{"init_std_up": 0.0239, "decay_fraction": 0.558, "batch_tokens": 32768}
MLP neurons of a small language model. Each row is named by its layer, matrix (up: input weights; down: output weights) and neuron, and shows model dimensions 176-303. Each number is 128 + 32 x the weight over its row's rms, rounded and kept within 0 to 255. Numbers have three digits each.
Before each neuron's rows, "fires after" lists the tokens most often just before its 100 highest values on Wikipedia text that the model never trained on; "fires before" lists the tokens most often just after its 100 highest values on Wikipedia text that the model never trained on.

fires after: "0"
fires before: "8", "6", "1", "3", "4"
L6.up1129:099130141100097190110150102137112103126138131156128141102178094166118136158088170133167158141118141118106122171176121108139127163115130178134164110167090184169126126129102100157141136159115143146130099153128126160075147150141165165151120130135116119115155116143059057127142077139111185103102085142140150106109142134157111136161092139155126177163129104090130124141143187109092157139167
L6.down1129:125171147170109136170092194134171116138087117116081172128100102138132101132089084176132131124176121084142077196181092136083141139115144094106113150108130111139160155086131156163159116129110116134080137158104141129137156124127145128107179148121101162145143048115140123080153167113129071172135088169124164110119113102101093124088082197109173130146072150099140101133052087123220173164175

fires after: "1", "2", "6", "0", "7", "5"
fires before: " |", ";", " m", " |\n"
L7.up38:117112152132174138132159190133120080111105200066139076084134161131138170129137161137138110151177126185120121184078133135138100191131103130098199141141140154117182102113087109149102111138159145123162094092146138128172139148116108114128091108166074125120145105134092142104134104132095128131140143184128171128123168117130111149160060098132126145122093106203098112133152093110164155069178
L7.down38:097111083172107113183147162127081131174169064142124058126165141087132070160161153146139138098119096134097156106114140100157122124105086135103105116117076034127143125147094132137056128102073076104122102134134130188205117186104094164121168112077122132082136153141122125102129088115114165118117184110136141088087103146146121101150084098129154091159202103132121144152142104137146118226122

fires after: " ", " |", "0", "2"
fires before: "|", " |\n", ".", "0", "6", "2"
L7.up1630:134119122214118112158128136159131082190118158151098109184121173124148138116164096120142088137167107092165161168129105114150164126098123076097111131147089172135103103126117144138065139106119111099172153150121126157188156159085121195144161139118119204116054173112152118089117102124174119140152087153150201175138119143074154123088104095154146122175131112171107115237149089140164057118181
L7.down1630:147131106091175155124094153092168114073111093097084153150119146127128155130134140152126110102100159114141165108065134099166111208135101142109135142114131102113181170117111048134116097088158146140143122130151156171104101127186115132154108145144137104121106102111089157112132124131121139130090152065150113118126120080196128162123073099106139112046114229084127146065154175126076154116131

fires after: " ", "0", "1", "2", " end", " sale"
fires before: "|", " "
L7.up1484:163109151171089106127134122122083156148130162176128149134186092130148134206153127151160176145150150098138159140124153107175112121182133123106152121107151098154136104114095106183127123136179114151160128129143166147176151137140153075115099120120111186152099174160108151100146087127140146098105115116123157109156163103040154175171093104174160111136147099095082123107170133142145097126106
L7.down1484:143104122108123129159125069166153145112088147161140138099087095139059150104153100099112157065172137064177178104111155107122203183133119121052107102113169106123166119109083149121086150056133173119133117138182155091148134117190149163107183099168151153148152148113074084137145060144088171118145174140153117117094141097111161113152163153127147148049131146180157126129140172151194106144106

fires after: "9", "1", "0", "2", "8"
fires before: " ", "5", "9", "2", "6", "4"
L6.up364:086109138117117159118141180087137155149124169121149104083171142109117193146191139140111142108078150142124144161116163130128104114108083115103154159077182119165106086143095129103126133129184107132106142140116202151127061142144167145110101156183171116140109136114008072098146118120107153101118158157159156143121061150138141143098141125136179141124093098119100162118114150087161151101133
L6.down364:104119128160101137100138107124162102141133111141108116161137120156130113119096082156131168161137172113145136155174199155119137098111139068091047085109105087119181172095101146164096094141132143138091107135089153135179099146137122176092185129093139178137122096173186169099132080098095122129126121153089131102051147078136108167070119174113167092150201100095102060106105158115105098099119

fires after: " ", "\n", "6", "1", ".\n"
fires before: " |", ".", " "
L7.up581:105107162193180146140107136119149168070186179135121128085114128059143132172116078131151193109195066092037169122102139119157149170158117123141152155154167118076161145118115147140135144194152140090121135132139143121223192160103171093082088110124051138150133122130086129064195155144135122078125149097180157152154136150130135167172109096143098124142122096117117141140153081129121099123107
L7.down581:105128083082138123090135141106117200143123117150166124115146129145136142094133101159188187128157121146100120139122209098120102139115066176121192163139068052132156104121135168130122122141119165170155130131125142136165125127125129143083111118128131114133165172134079125097151128139128143113115127060123094143086094110124113190151157117139078123124062088058080179135143086116128139125129

fires after: "0", "|", "9", "–", "-"
fires before: "7", "6", "8", "5", "9", "4"
L7.up647:121162137062129135178081109123164095120138161124102126130174087113125188171107092134135124086159111075116165086159165129139107107161114108123076107086115182144166142117156090166115103146129150091112155128144145154161096098133138162124214161120120100119136118106151100128180169125166205143181122167134151095087123168058152122082118145197063125140126115166110117082069083084183158109131
L7.down647:180114115099075097120145134155133160146114124143113140140102147136137166166075106181187106142111109094152152094167161171145176076119067066039141123167117094089140121160148143093180166107152122177097125172159107255172153151214142064117078099174139168117155130135187153122143113126114110118109129137137074122130103163046109120067135084132161169131111017111125112135151151167156092152196

fires after: " ", "9", "1", "0", " Ministry"
fires before: "9", " |", "0", ":"
L7.up1069:175117181093071160125178169127106127102151184167167118096131107144125174117173124194134151097132101144117140146196107150151133138126116119098109155100171155110143138125157118120056160162100079135108130169179117139145176184105128152085130107170082083116168130100106132085139077156157123119127185187173158116114141094163122142115106115151139089140123092162112155157168100130080117093196
L7.down1069:168189159147132150171083144108162134110142141126141183142102134086114079098058111125178168060150121123125102119150137099155109148123206103228138182124110104138192160100084150173129150145172160191092139113145140175214142105130109161164128144066112114125139140131122073098146146132140095079113163123158090109098119122093091183148158112167155159077103118162103149158153193170136094163079

fires after: "3", "4", "6", "5", "8", "9"
fires before: "5", "0", "3", "1", "2", "4"
L7.up1095:093165080157101127107151130171135097134136123110114107089160117074172157151183160105113151116148144143132113173079116100146104095185146079124068124202170122122089125114137138109165134114122077146147164125112207140075076110090159090196138077136157123132140149121048096132127175125109132133093128102099122227168103130132143134181079135116124137114148087199113082135156068165129171142065
L7.down1095:087170111128109119128123103161168121107159098087117070069146120104184111082187100057171163112117131158113087146136143094126125156145121111143134086104128164166133126138106146131160113141179072117141126162158158123131120148113125138177149106124148136129072121111079119133109113126120122059077110145097150212157149093153148120144082076128124114105123110171135119142122155120064182168098

fires after: " ", "–", " ("
fires before: "9", "0", " |"
L6.up360:124091140094110118151122119147132098120071139126116166134123109176105221114143103077134160132141094099072136109135096127113071191163154126234113133116074163133136158091122113174103129132122116165185090084165056137107133124158165165186159121145127162096096147061114174152095192119051167161109194108107100150144152116105117133182107134140121170109120099139150091180128178123124099146140
L6.down360:169123145145127137059120091166106092176131127117159110122082104061126105109128133096098149151147125097098104185116124156164158078101111194061141105123109152116111138064146146107175102121112148153126136091142139110078044079125190140155059134189215122198113132131126145121151122103109137105109123098174127145109135089175159112091123103097162125124117204096089115150141131129123151096131

fires after: " ", " |", " |\n"
fires before: " |", " ", " |\n", "|", "."
L4.up1487:154077060147149126139170168152152141180132163108147114155154111147192124138106098144124131141078144128131169143120149093144096168165167128139151158138093135121161128118077120067101053103115082167106151069119092151168115181086126123128105159095101159117124227150127120098112130107156115088156120129100039113157152158106122164224137089155082143140158113067148140156140122135116140160106
L4.down1487:090102081130185111138146147118172127096126109127128149159096078144080140106107177112111106143133127129112126098092144129147119169027162134121131070062113105137072129135103133063081085052195128119135126112112115128121066073152115103126114155101162085109134080120108125130134060136150115113125141068109091144083164136170131167108088124129157051092166115154145111156039148144159102136074

fires after: "0", "8", "5"
fires before: "4", "3", "0", "6", "5", "1"
L7.up654:193156107110122149135157147151150131141066123134159123069138149121139148170152089152100120141157147077117133140163127088120076181146176133149130093158152123156135170090143140127147114055116114174206115135050116137076141120118145143158140125127145129098042125155124096099169173108095181139107152160117155126137153146046127192098106148094097124167140096103084174099079129078168169126168
L7.down654:135147070134110119060143133132181091125126137077095133140100132117126148125108128110095121165170108120102061143143143112084120081091150129083097115147124161112125147091134126123099108120136095138150158086138153137099103098073131123186114168127125124102108110145107102097147113102115092158132113150119145114141174109116173113133128145126162145124136120156095155148082134132129190142131

fires after: "8", "7", "4", "5", "0", "1"
fires before: "1", "2", " ", "5", "9", "6"
L7.up1488:156157135101113126128209165130114114235133171122093118132136164092147171135176128107126177187119177176109122104123148093130155111080138110115120127132151069143130145091106151132112102043152121105121161111123135144171105149076123134149115102149146134105128132138130142141184097071048161084108137066133137177082096096167141132090103135140153115179177083070088164124137170118173132140120
L7.down1488:111165116092087109102122116138080116145115161188105142130067193127150163169085194158172107110154085109124112185113115147101172067091140147096166149080142169140153115090133083062162142146172137149099171158042124125127125094138168100116168132136138140148156095125182134116155117155168178155135160177177141154092150130165159106111141115159156134053088109157106102121119099115120190087163

fires after: "5", "8", "3", "0", "7", "2"
fires before: "),", "°N", ")", "8", "5", "3"
L7.up791:102134113107174087130183214168155113192149146074143154115125121116062199168169136139115163217130100069154111104133116120122126186119155119123067122097124144136109144056147184180121167127180160163098094107168148146145142088158168116108122124107148110146114119102153136151148104139104102111117134154118123171124156147164136176106066112115102135138118093132114098162092122174163110137147
L7.down791:099142081140137135106130161149107080144105114122117119136170100163102121119105124101108110168115174112121134097137084182136095153072114132121082110204072088115114071180162191145085147109145108067129136125143175063092165082146130092057064110180077079112141136107173160200105087181181139186108116092112162164089096192115133136137097160135132142164158140089099125105125169075068110137156

fires after: " $", "1", "2", "3", "5"
fires before: ",", "0", "7", "5", " million"
L7.up1610:135119083141159100112110204115148154129110129092188134171134130061211168141146146107146131072162140076098112161157140151116145149094117154130121165190143095145164099103133159187132141113011175123116122091116163132133077138111155116172106170187089176124072122137085143080182102146060073116154099093122082117152116190087163121134119094150113119107083094100094139110140134128148091091140
L7.down1610:151171041107161168169168105111152142201105149103137126137160119119132114143187163078093175081175102137156175100107158141082136093146075127131139151193107125162121184111140137179127157179146119168128154080101125150165129169143053089166117135155081149139136097121084137124138153110105085097158107184103111169063084116150139114122150144153143117154130116098154142053091160106140115150129

fires after: "1", "2", "0", "3", "8", " mid"
fires before: "0", "1", "3", "2", "4"
L7.up1318:144124125171100085133151127161097124151107111137089132116151105062113164154126140087166138077076162093109133122122122088117141158162163105113092130168111130155161186140137094134099110130113095126059140159133140149118084154100179156173127132162127122119178113172071082063163168067098148114118123123174162131148119147116111105150083137142110087148119097075063126193098174125130191143106
L7.down1318:136133106096135163103128098090112105165141093136082168113066097130115150126113150140210091115178083129106112156093097134107148143112164122045142116051149132121207121135052115149139093161147125123125131180128136114145108104097123121197202171105166170078134083098155035097132093178140102114089128143138137138113193137172125059185152131111181159135110080148083167163103150176141142137143

fires after: " ", " (", "-", "^{", "_{", " P"
fires before: "0", "7", "8", "4", "9", "1"
L6.up1743:109095121046072112185145110121188171079058136104134070131100111094144204164136122130090183166149086119155136130117142146117102152102156070161170173109083172178112165094149090194146139153101164145146133121117098130129123131132166118144168116126097110109164110139142157087089139095059157078135150142088108119112141172115146096145138113126042161083114104133154089121165090144144102127166
L6.down1743:189194101108141110089089125188101095182176095088167112075104110135156084122151138116133131168162140130123148132134090119164150098096084168155126157148125147110084091088175131087164118165143107154180088090192080111190148100145108072097140165122185143091137094144086153084105109085120155159176145092143146134114139079154148108097104104101150137117110149142079145171081148173115188173161

fires after: ".", "1", "6", "5", "7", "3"
fires before: "%", ")", "8", "°N", "1", "5"
L7.up1661:105152151054129134104100148135118133147165096108143142118134099147107206134150117146156139161136181182169088143072114076133143128146178161142099137130164141139116168148171182145119171144060146106161100068124173163139132124164151062070106149169116118142116104159095150113134121148089130080137167123083122100110086125145144162159075067093097133115147072146108123098136158147246132117147
L7.down1661:070102151161182136095154157118079111114143086132149106109102131167130092144113139180064126221102164135148169058136101162116058187125128125118149142126094107106186131136083137133106101078154125107123066106152146115157196087127076107141054099131111112082041110112154145182127116162144112104111140143086124160119109121157141160119102094154162086168159141136145128132138123115056108138158

fires after: "–", "-", " "
fires before: "9", "8", "4"
L7.up1028:132141157142122090140148119172117115076109082143164136159192053093134167189061081133128127082092159083107188106138158146068092128151152088109147116056123195126129116142188134172084113167121169169081180097159151128122147136158119103082124097138118119137202153106129132129184094137123133139138120188156085121111141199066125060133120130186126124129153092128102068078074169107178160150137
L7.down1028:167068180114177128068118167123152144166158148143126061156139132171061143094052116132139158119163098192156138134158183127154128137099129092130105122154154200082130156126146183162154161147154119176114128160107097161131130112072130126145124088160151098100129152139162105076129092109155130085121211100144139036125107180142073136154109094106087128129130048134194140093122117163120092076170